{
  "n_layer": 23,
  "d_model": 256,
  "n_head": 2,
  "n_kv_head": 2,
  "head_dim": 128,
  "d_mlp": 512,
  "vocab_size": 2048,
  "activation": "swiglu",
  "norm": "rmsnorm",
  "norm_place": "pre",
  "norm_eps": 1e-05,
  "positions": "rope",
  "rope_base": 60300.0,
  "rope_fraction": 0.5,
  "qk_norm": false,
  "attn_scale": 0.0884,
  "bias": "none",
  "tie_embeddings": false,
  "parallel_block": false,
  "init": "uniform",
  "init_std_qkv": 0.028,
  "init_std_o": 0.0,
  "init_std_up": 0.028,
  "init_std_down": 0.0,
  "optimizer": "adamw",
  "lr": 0.00098,
  "lr_mult_qkv": 0.4,
  "beta1": 0.9,
  "beta2": 0.95,
  "lr_head": 0.00685,
  "grad_clip": 1.0,
  "warmup_steps": 522,
  "schedule": "wsd",
  "decay_fraction": 0.773,
  "decay_shape": "linear",
  "final_lr_fraction": 0.0,
  "batch_tokens": 32768,
  "seq_len": 256,
  "doc_mask": true,
  "train_tokens": 256100000,
  "steps": 7816,
  "dataset": "wikipedia_en"
}
MLP neurons of a small language model. Each row is named by its layer, matrix (gate and up: input weights; down: output weights) and neuron, and shows model dimensions 128-255. Each number is 500 + 40 x the weight over its row's rms, rounded and kept within 0 to 999. Numbers have three digits each. A neuron's up and down rows have the sign that makes its largest values positive.
Before each neuron's rows is what it responds to, as a language model described it from the Wikipedia text at the highest values.

Responds to: Month names in dates
L4.gate277:472459480513493496451526553579491459474510527473587479529502571458551538527488514515591473442516473483505441556547546498537524459455514531440651523524476557504526535492491473469553535484538534520521487556537446457571438543500525492420488519469484502485488514521592513480553493483492459487531491494529506563444507465513473459503429523490514490526486487477430471521471494533503576463427
L4.up277:527459512496540421505512535514534503494538549488457497491455516497442442496467495527484488432529508396479468480538471521592439515479495474541489466493494517441495462475460507515490522494506477480490526480445545548508473490504450602474503438548486494546462461569548537455480546591509468484533471504567569466534466504530516558482555541521447566568427531556505547540544515512533507507473
L4.down277:433495483480507479494475487444581504515526525562515456529497543478527441489533474498549519494450504495553568537544517533519558457510515536466530541415460500557499530510607469502463486460581548481503512490573470482497519516534599552492464488436459437488558525439552495480515511457424532553564543468554525497466579444472520452508530473504521508409497561527488447463474545559524525517537

Responds to: Word-initial fragment "we"
L6.gate106:472470429453473529458509499553444512498549514442541465488494629446448536437494502469559515486495509453455464437450479486556465529405544567560515555527475436448459394508484596483500503528473473498518454603588442501539489468474484520574520475493499500486550570460456499554525449482454577506483519522512531513554566440479484494488541520478486512522449564511462535481525494505471515513488
L6.up106:455492418481487506489499514461460546476547569486479534511539515544470511541456481532454506493447497423525520508554551530474435563437470507425536419525524488558555575513468559504563540517509485553572491534549505469542509558495462492509493517493533441521471444490510515468429557489488464500489563544498448539606481483512547462481523492556492433500457553553544529510547524527499451426486
L6.down106:437460536447502484469437472549481464525566493479493506498480478463455477493499464483473463487560510465456495475489471447559497513456522534441523483544542462509467492521479518484480515578519478504527472498535518482513484492506495526493486523488463504456563532489460493502488542549477488568481509482472479495532552500528554458506510527458495535517473558466539448514557443507497482456474

Responds to: Section heading closers
L6.gate43:458437468451497526541441451515471472528468466540518517499422529532494498476414450465504433412467545473503537459504509496511559499493490499461531464493532491551445515532466479499480543466463379507502508503504374531488506503466476482456443510547503519461459523494394396548498536520558453476489461506492417409438521493490484535512538486488467500519417523501466490505488428587472491526483
L6.up43:478434442490456502493558530501534551538421531404490548533510556517552539478504454504485483422510531434520498480467495535400502486518551546543511483484494438488454526535531516538515511545448425452471429610516524510504590525564460512554506481517605522463517504524436542447416442471496480474464523512515520458477526562508481528477489530505408550467567520525486448510487410501554509461454
L6.down43:562516506546467465491489546498561500541501590513512449478509559542498421556490518568571546476526467448468416442496497569426490491517468565501507469506498471537516541511513568412481538562527448428529496530516450518507496449560500573494516517490552495519558462464487502449488565484492521398543450481519518503591485506525555513589544575525455537499480515433462492537523533486509488525558

Responds to: Mid-word "em" fragments
L6.gate271:486499476509484436507491463454480417495457508501447526463473457531505505496534567474458515515514491472545579548481528490515514463564514488441496482523500542467519519497507545464443486538470448535536494418567489532483492482549525530463456459533396456488560414404551486407505477550502441545479489519540469484500466470479465459536468507551626479527548516491438515516449439471482479532445
L6.up271:390523450518481462460544473530488511540455569524533410428438512493494480522509457560471440525540515413525524460465567527473573435497475471493537465491461469490540511465509457497516510487550461487485532537546465444488557462445521541523478516503538531435544489572464532492519496570531529450460456479519588524470475505500503509536454490543488467590484554535461460540488498427517541498477
L6.down271:563481456422427502476486491431512465515497529485453485528483571505489561459495563427460422503509498405504514514555466508449523482509564519531477463490492464537516565496527500416480461467469554500443439556468523496484506462527470525512587498539575489542497541523550492510480508544561518505453456451533487466537484501493562478513552429488411540496517547521568520481508554463514487439550

Responds to: Years and split-word pieces
L3.gate199:449520495517440515467538465514518600507536469480506492515473450478470558504523513518464466466449503506464541495434537501482571504433560494506514505479508464514494467454466494466485437461469551559478512545563544516517442507550478585515472465488456499466552547514544543488517492498521512510495395501536461575491539480506465513463539544457531502459467499442465543450521500521438493551463
L3.up199:546479514474431541503527497536474545504540463514531549532542568526567518456501487424412484456527475502540522511569481480562498521501491523458431588556529476489451470534469531521489465526555513392537480500490561493458524479513452490514492475532497571547509572534531429541522594494501571513498523526549499508523546440538524420561516462477557530597493545475539551502493478439513477549588
L3.down199:462504573520442537505548513443461503452474542515493485509466580523484455482552498437487494462525468429477519522488412484550600472561536413526499530462529544517486436490454532509497495518567461522491496560429543499523570492509456481513506544439438435442504492500496436494500519502514405522499538495497468475434457502575524557472542524388394487522498433522462513460506557494425509528493

Responds to: Conjunction "and"
L3.gate158:465425386429503441496530533506433488480534447490563531505470457554523536467563478445502534521529547566471492494529528446479536548480521481491465478456514450435566646500515506510519448549576553454440464491482521548469524445479487518527497488562560492495510465502520550496535491483495440422505506512458501460540557467500527531481520452420432465491431491512477477550506425532503452499510
L3.up158:512488513470504521486580451493411470455450591406530510514489542572490578461427429480456548584432500449482533462456535518495520503495544455477453467570552491556434479490512521534482467522455428510541508573515461502528542484458497527474464563495471487474531470481584426390580518554527501518511514504514535513524470447572513466542576525520563483486489439495577403549530526508525520501522
L3.down158:496548480521481581494514498382537447461508531494547560520508483458477435448528487480483463461526428487529466564540522483541499549502515466502409425471497529560509469512583511502504502546470546575505488461514562538498563499563522473460515542431441553496522546454531452471538517502513524540452523531438453424522430489532485527582528560513484529469439523512555438410519482507491487497522

Responds to: Part and word-starts
L6.gate307:455546455493503469588492511422465477532479471549494532521519469486509452531443519534561550476504432497442545472445512471543483499577454566487491505460557532483461550479468531528562477459535506487484492550423484587490469491539432490547429522446432512531520554461486479456529479560567450536497497482423514459552451519490489520457553501526425451507489410535496493494405579494492486503492
L6.up307:572440431458420443481598613503475462442437528471500498461564498558465444500506452508507503536523514440538459496467504560543495490496573510507472546490528525525562437549416531464491528476471536476467450579483584482547571542513553447575488480543482408569524552521533487485494440459543514481530526509455522510498570467565519489469543501511490518526494555576503440478517520474491493498453
L6.down307:521564480465498434509483559497477443486445462516507527591483419502456424524486464479554510527531498483519503449480495499534532466512503584505464560441501522521447539491487495498519501500541492501566486477482529577529455471496506480539493469530484490531583560554459481508519486543581493542428490530402478485505495488561486506518579488490403445465502512570522458507463503527535532570535

Responds to: Table row ends; mid-word "and"
L4.gate421:429521500449483539488494484568549516528544570468474568508557513622491541434524489508494494490500632496558440424526526507433511500510484489491538491460515397457440551497506487491493481472533556484492482553493508541487555552529505436490478540485472509492536502532438448494533574496407498501423515485497531491538530533505496525534515521538413442466496449485452480523488484505425459508472
L4.up421:535509500532546570508553417532462572505476514499555521495571468517450500547531458608486451458509553526435435459554496510552486492513477443490450554538508475473553468463482556524514483620556534517470535552525432486616461549473526503571519510514470549577466527422486502502470459528514483470509515484499504491427497497429517548482507528460481456491471575536520487503506518448558502478479
L4.down421:484514589556546474475472527558447451444550553461500546440580551536490527426544588550439530542531515489482479549499558557421446522488549570515540506483489442453402513430495505550483516509545518532479485509414525526529475457526437441499521460533567453413502454450453526515484578496551473501558536486586487498503472536484539528500572441506503491553503429420467489524475497517553573512501

Responds to: Subheading closers, word fragments
L3.gate328:571434565495567428497490433468502536522464568555491522568502453548436469525494475414523471529434527556494504470486502508528524549458532489469545456422451506478433491473540473541534479502493502506531490453513472521512534519448515511479488463526509483556567520487469467529508468449552504491508577449513492533493577467577446575552513448531515487487480516509463468510484569466506502486544
L3.up328:550480532496530517494551499514490536531465506543476495525478547427514510540572499454479579521387517519556551495554462501583470543518534485510532559559470543436523627478486509464489444513520529412508533478603529483535530495473506579486516498505471443535489419459519518519591541502502445500514496495503434436495493566542524477430527489512505605517494515486494486475557486499495554493464
L3.down328:524506505512526522502460534527497465448576520474529462546495476469478508554533537488529558485404454477512475506438462491458496431399484443445541514476535454434521505456481493490592429540435490503458515556517447540490509571548388505519410489495501526519470541457437576438518470547459426480474538497465497575519464476496465509523421494475480502521540546512517518482541449500485567517496

Responds to: Word-final suffix tokens
L3.gate403:476482466484491568525528557542521429498539417553535526491426526558460521547489448579481495513498507509572531534474539447499530563509476482539504467485535541554528487518486438548488492517431500490484496534432468487553485521529546481417450516538513465510497493499479524466524553428540455493505463403448520510464511514560529515521477541489477467472458512466442475566541479506500464495473
L3.up403:525438544586551559488529520507523492489543506542453509557482514518499580504522543512492515528491497501519509479489474507529572544468503484423456541450453519528481495420472511509541473464529527457554572463531495429598608474491555452524621501561504560466473415431554535483483492509593515503494516526464495545481509523475540560607452497458501560468482530511474468480443480495496460537565
L3.down403:500505451562490532462488504500535478579494472505452503452456544448493490508547469481462461561500455465522602461470583465462489537487566542526546477533585499503601443556488486423489484539544492490467438489480572454514456515456538452500445426536490581482506538521446508487520456486581513513509538509536523562460510502480543532449482493489506487437490443477584480463451498498485485528544

Responds to: Word fragments and foreign characters
L6.gate199:498452507439528547480539496491424488528511546562517536467499462537551429465432570436475588436474478501526473486490511554515414528501489527512516502451502493504480435514565529629493518483569485482480493503452499495522467473497516467560425492520494518506514514530556483508478562463515555429525530529439438496506476510431499501506554528567549528392506535462440409505497414544477445480621
L6.up199:488487489470507585497452497469531502546469487548519485480521535512502467478463520491564528438482483428554460495506531564533529527515483548539496529477529494511548549514544478542414468481492541508467481443438514465492436466496532532465453551449481521447451482522518568482460570509567455516490455487459486474490426534437531490493539537544560548488518535497511433564519479494530520468538
L6.down199:482498521565573466467570504584492495484530471551441496511504411496546513501517481529516445527526536517430475514507464478443464467532480502545498448514502597517496535522472499429512482488446550453511530521524492519501507517489526496474535432542568467528503458495478518438509467533446487587506412510527565563431596502531496510547488529453516524545478418529520570467483566532538541491467

Responds to: Word-piece "ant"
L4.gate29:511486477526516496567511503447524542507513488458660548468546548505438561524501525476513467454568476561500472486518504514570530496531494437484505547490448530523571464539442512497472488572521487499554524437529464551483462537486438451545450518591514560478444539523482497442497581527499423550504501517492482467486521488544497459475489513488564506474542551496462485505515504493476548505505
L4.up29:511406488497460485514495561514462452464447534517516475516483502484523525545528539552481465451459543473535491477498558561485455502482505545445545503547476426476534537534496492460543480580458516413539503510480477517559488492509463503499477450492491553508513555562431508471495515519478437563543432550517577476497548526571428529468540489518493535553523444515517513513513509448477494515440
L4.down29:492533443509511490486510449461537502441475461545519500513460509479448513530504586514492503472487529544465557519541517494446501553482534510541488509415512462548533530504531502506381468422540511453566504526472490439454531475513549527520522468427527481438506528457510438548485542475435533475566500473509462490481503462486581526532475517546560460526515489416518441529508451476489568495531

Responds to: Split-off word endings
L4.gate508:487506498447493536614423477479518433519432498480496450500515503459471513592531497535545563517475454538477523447457512447457508467543473607458518447507448405462550481482578530534517554472552463466431477471531475508524468499474470456528450509456548460486495426474407521447518517526482575474462460508520475577542503458537485570507506479499523573501495518501465519493492528468539540433522
L4.up508:465507496494510566519496557537446564477520484517500414434579594513545467503497484517569429475601510468517511444426505465522424452507471473490537550448488488432507515516473496486583521497503541532550503515523536464547497480556447490510482524501496462491512504532429501513532503498438457482452492509464471514486452477472504470474483574479473446503529519477517487534492568512494429460549
L4.down508:491528485541487517469518476488479558540507549429498495495472546451509525463566420505536561431549430508498559453547507502477472626515487451558484529551479455445531451453481501457527440499512447463471459447461478488459425531516429468469545493542534509502439499481588516553479592460506526478487452509493560542481480521441459516498484526431489454595521386456464473494551550537492527514503

Responds to: Country names
L3.gate451:544462540485479512505493492524528470515537463500541435556440476573496498511426501440517482493472522471469544424486464550538475514490522418578525500546510493489493465535499459499569551491539477484459465456501476435485481490459429421559611494546516501517521583454474433477519504486476432556478483464405503426455535475483478513501473514452484544550590547496492545553511545464505531469518
L3.up451:503514554562472449443440479442586532394536450536447515445492455547504472568519492564553526504550485523526539462519492470500460491515455459499530598461481557508472474466427452568474521493466503474535480497538559536503460432544475489492480510479523507543477475449541539505508512494483568461457418463505504433571510528466514469520520442494471444514563525480425577458517543487410514544464
L3.down451:515532509529537539504514429505425569508443491553523522565512509522489485524482531493494508435525489568463525511569485473447558461513535499484569514488484567540520530536529569506546645510474548480491525509553464500547511516530552576548566552541432452534519515520554572454514447575521491472472507546539579524492434546542516465465523418462465592527491475510516516516577455459509494588579